config = dict(
    d_model=192,
    norm_place='pre',
    rope_fraction=1.0,
    attn_scale=0.177,
    init='normal',
    init_std_qkv=0.0563,
    init_std_up=0.0563,
    init_std_down=0.0,
    lr_head=0.0092,
    decay_fraction=0.822,
    final_lr_fraction=0.05,
)
MLP neurons of a small language model. Each row is named by its layer, matrix (down: output weights) and neuron, and shows model dimensions 64-127. Each number is 128 + 32 x the weight over its row's rms, rounded and kept within 0 to 255. A neuron's up and down rows have the sign that makes its largest values positive.
Before each neuron's rows, "raises" lists the tokens whose logits its output raises most directly, leaving later layers aside.

raises: "\n", " They", " After", " This", " In"
L18.down459 [133 124  77 133 134 141 141  92 125 125 155 103  89 121 119 138 123 130 118 206 166  89 119 112 154 214 171 177  89  91 142 116 128 122 140  67 105 129  99 114 136 117 116 110 137 108 167 139 188 156 131 125 114 159  82 152  93 145 117 142 116 141 142 137]

raises: "ical", "ic", "ically", " himself", "ture"
L18.down25 [136 100 135 192 114 135 136 147 103 120 141 129  38 123 129  96 150  92 114 120 117 144 116 178 132 149 127 109  93 113  75 123 142 146 147 134 120 142 127 149 134 135 153  92 139 208 124 136 138 150 128 156 124 104 159  50  98 161 146 136 116 102 160 205]

raises: "ology", "ologist", "ological", "ography", "ologie"
L19.down190 [163 151 141 142 114  94  88  99 127 123 112 159  92 136 140 104 102 162 146 158 140 129  73 136 154  85 138 104 133  64 110 106 138  97  55 124 136 114 111 138 169 168 117 131 130 186 134 149 100  93 101 107 148 132 113 130 123  92 128 141 116  74 147  92]

raises: "ficial", "rise", "ize", "illon", "rank"
L11.down241 [ 91 152 141 107 117 121 160 117  86 134 204 113  93 124 174 160 149 108 150 158 109 148 115 153 146 148 192 158  73  68  76 118  71 120 142 169 128  88 116 129 112 133 103 126 101 126 175 129  75 183 101 148 141 124  91 156 102 181  73 114  98 125 166 121]

raises: " they", " there", " she", " it", " he"
L14.down271 [145 141 133 148 163 108 153  93 162 101 154 110 140 139 124  83 154 123  85  64 141  83 147 133 105  99  88 133 140 181 102 123 163 108  99 132 136  92 131 149 167 210  54  69 184 157 151 179 157 120 124 167 105 122 137 124 151  72 163 115 151 117 101 142]

raises: "ious", "able", "aged", "enti", "ified"
L17.down566 [147 136 139 109  93  77  84 126 138  86 162 164  99 153 184 124 134 127 130  73 170 162  96 128 151 134 147 115 174 142 169  60  77 127 164 155 125 110 143 100  82 149 112 133 101 151  66 165 109 127  87  88 179 107 117 147 134 146 109 117 199  75 131 169]

raises: "e", "rk", "ech", "ez", "ž"
L13.down46 [112 156 138 131  76  75 112 127 139 102 186  56 101 152 143  83  91 150 120 168 167 114 137 130 119  75  96 123 140 126 168 119 134 163 166  84 148 162 150 109 127 141 146 105 171  72  86  81 144 143 120 124  87 133 168 111 175 147 149 144 108 119 141 101]

raises: " their", " the", " a", " its", " some"
L20.down339 [ 58 125  94 119 115 123 103 157  80 158 126  78 119 109  91 161 156 125  68 202 129 101 159  96 171 162 205 131 103 100 125 182 190 138 175 171 127 137 109 136  95 119 123 113 171 103 140  70 113 142 144 141 126 144  89 158 132 160 145  95 123 140 149 110]

raises: "|---|---|---|", "\n", "|", "|---|---|", "coming"
L22.down509 [155 152 161 142  97  60  66 172  93 186 188 157 134 133 112  88 110 144 107 155 163 126 105 156 159 159  89 121  63 149 187 165  99 122 134 115 153 106 129 169 124 106  92 123 117 112 166 155 163 121 131 131 170 109 121 161  82 145 123  61  71  78 105 113]

raises: " has", " have", " began", " started", " was"
L16.down193 [161 143 106 134 139  60 150 157 115 149 127 137 117 119 193 107 115 101 201 109  85 100 180 115 140  95 148 154 186  48 176 101 124 100 131 120 102 167 128 102 162 132  72 117 171  90 155 134 154 150 174 161  77 137 139  94 147 144 160 176 144 131  95 117]

raises: " there", " the", " some", " their", " it"
L16.down510 [ 56 134 114 178 111 129 120 156  29 126 140  81 135 121 114 136 142 139 111 157 181 160 175  93 108 223 143 142 104 150 130 118 190 111 127 145 154 104 172 144 136  82 109  70 156 152 144 141 126 112 126 133 144 161 116 166 135 156 128  77 116  57 121 136]

raises: "ren", "rat", "ray", "place", "rag"
L22.down45 [139 194  77 100 101 117 139 135 126  85 121 131  73 102 145 139  75 100 129 119  98 177 185 119 132  98 142  85 214 101  98 152 166 164  85 100 138 123 108 119  65 133  87 135 155 137 157  82 143  88 150 152 119 117 135 129 105 150 127 122 159 137  70 147]

raises: "ivity", "ary", "dor", "cross", "ography"
L16.down132 [215 128 116 103  37 169 120 116 146 127  71 139 127 111 129 114 138 144 129 128 143 164 113 152 151 168 161 151 140 162 125  78 172  67 116 136 116 147 171 117 109 174 103  91  93 132 124  94  84 206 138 121 109  69 169 154 155  86 119 136 137  60 148 163]

raises: "script", "load", "vis", "gent", "vo"
L18.down377 [124 121 135 134 186 170  91 114 132 118 158 127 167 177 158 114  96 151  65 157 141 121 115 141 159 213 200 117 108 169 124 168 128 113  58 148  68 148 123 107 127 116  90 135 124 158 135 102 100 166 125 108  91 129 168 101 114 109 163  96  85  58 198 148]

raises: "ional", "ions", "ion", "ing", "ivity"
L4.down477 [169 105 207 108  53 159  99 143 150  94 126  82 124 116 149  72 150 154 132 101  84 125 168 179  79 101 154 103 159 108 122 112 119  80 123 175  69  96 125  99 122 112 114 105  90 114 156 173 132  93 107 119  96 161 148 128 150  81 124 116 184  94 138 131]

raises: "ult", "tch", "worth", "cker", "ase"
L11.down358 [109 130 137 149 173 175 138 135 150 155 184 162  99 130 153  76 154 122 123 171 105 113  55 117  78 138 110 132 123  93  89  97  69 188 142 118 171 129  78  97  92 104  89  88 128 198 125 110 119 150 150 109 111 203 132  89 165 113 121  93  79 186 111 152]

raises: "]}", "ended", "]", " goals", " perspective"
L18.down388 [116 119 133 121  98 161  56 147 120 172 172 127 148 110 158 154 128 118 118 130 137 144 151 132 129 110 155 124 161 114 133 112 170 116 146 119 103 119 138  51 145  85 109 154 144 170 162 132 166 147  77  95 142 167 126 142 116 118  74 140 176  69 173 133]

raises: "onym", "ology", "ologie", "ist", "grass"
L12.down86 [123 163 114 123 159  58 116 166 149 176  86 158 171 170  94  80 211  94 153 159 158 103 102 120 157 113 154 145 142 122 139  89 126  85  72 144  95 117 114 116  94 110 176 143  88 128 115 199 127 103 126 144  94 153  71 111 130 134  74 143 158 140 121 109]

raises: " operate", " contains", " provides", " has", " have"
L18.down291 [148 161 147 154 149 116 112  98 123 140  68 102 137 137 226  91 137 124 140  51 102  97 184  94 126 111  68 145 127  92 138 173 107 122 154 107 135 121 148 101 145 116  83 134 121  91 110 141 139 145 105 123  97 142 142 122 134 106  96 182 159  96  63 140]

raises: "ically", "ical", "verse", " reaction", "ic"
L3.down342 [170  66 109  57 165 111  83 174 173  96 134 127  73 196 157 140 178 120  69 229 172 156 123 131 127  30  95 132 162 157  16 131 120  91 114 129  77 161 113  88 177 131 168 129 112 136 106  64  86 134 174 120 134 108 145 108 112 111 111 118 114 147 147 174]

raises: "ral", "rio", "rid", "rey", "ree"
L10.down93 [155 157  98 222 176 102 105 129 148 161  98 153 163  86 174  77 139  80  93 196 166 131 139 158 222 112 169 129 131  85  97 102 148 147 202 164 138  98 164 146 128  78 135 142 131 138 128  91  96 126 167 115 106  86 131 145  98 120  76  97 164 167 141 142]

raises: " it", " he", " they", " she", " these"
L20.down60 [122 146 101 120 155  54 104 159  89 117 152 150 131 141 128 122 154 172  77 122 101 129 128 121 157 123  82 158  95 139  97 120 172 121 140 119 144 129 179  94 118  85  24 116 147 132 114  86 197  50 190 110 141 141 144 149 160 177  75 146 194 152 105 139]

raises: "ional", "ting", "ions", "ton", "stead"
L13.down484 [115 148 152 144  79 170 127 157 135   7 168  82  87  91 193  68 160 142  90  95 148 145 114  68 150 107 125 145 120 159 129 124 161 130 151 161  95 106 117 147  77 103 123 139 123 123 164 194 155 136 130 171 123  77 169 136  73 115 107 166 149 112 119 119]

raises: " The", " This", " Follow", " They", " When"
L17.down265 [160 107 123 142 133 121 115 110 136 116 142 107 113 152 165 116 140 150 115 167 169 137  75  96 133 167 146 184 140 158 206 137 133  90  86 146 145 166 158 132 173 137  87 119 183 102 139 165 136  83 169 125  87 102 114 178  78 165 140  95 110 127  95 132]

raises: "ts", "d", "tag", "ter", "t"
L19.down64 [ 93 103 102 113  90 160 114 228 113 100 122 109 109 110 100 100  87 179 118 180 168 158 157 111 117 124 100 186 170 109 148  95 101 110 205 140 104 131  80 116 211 123 127  86 153 107  96 135 153  89 132 121  70 112 134 116  45 110  81 124  99  95 184 155]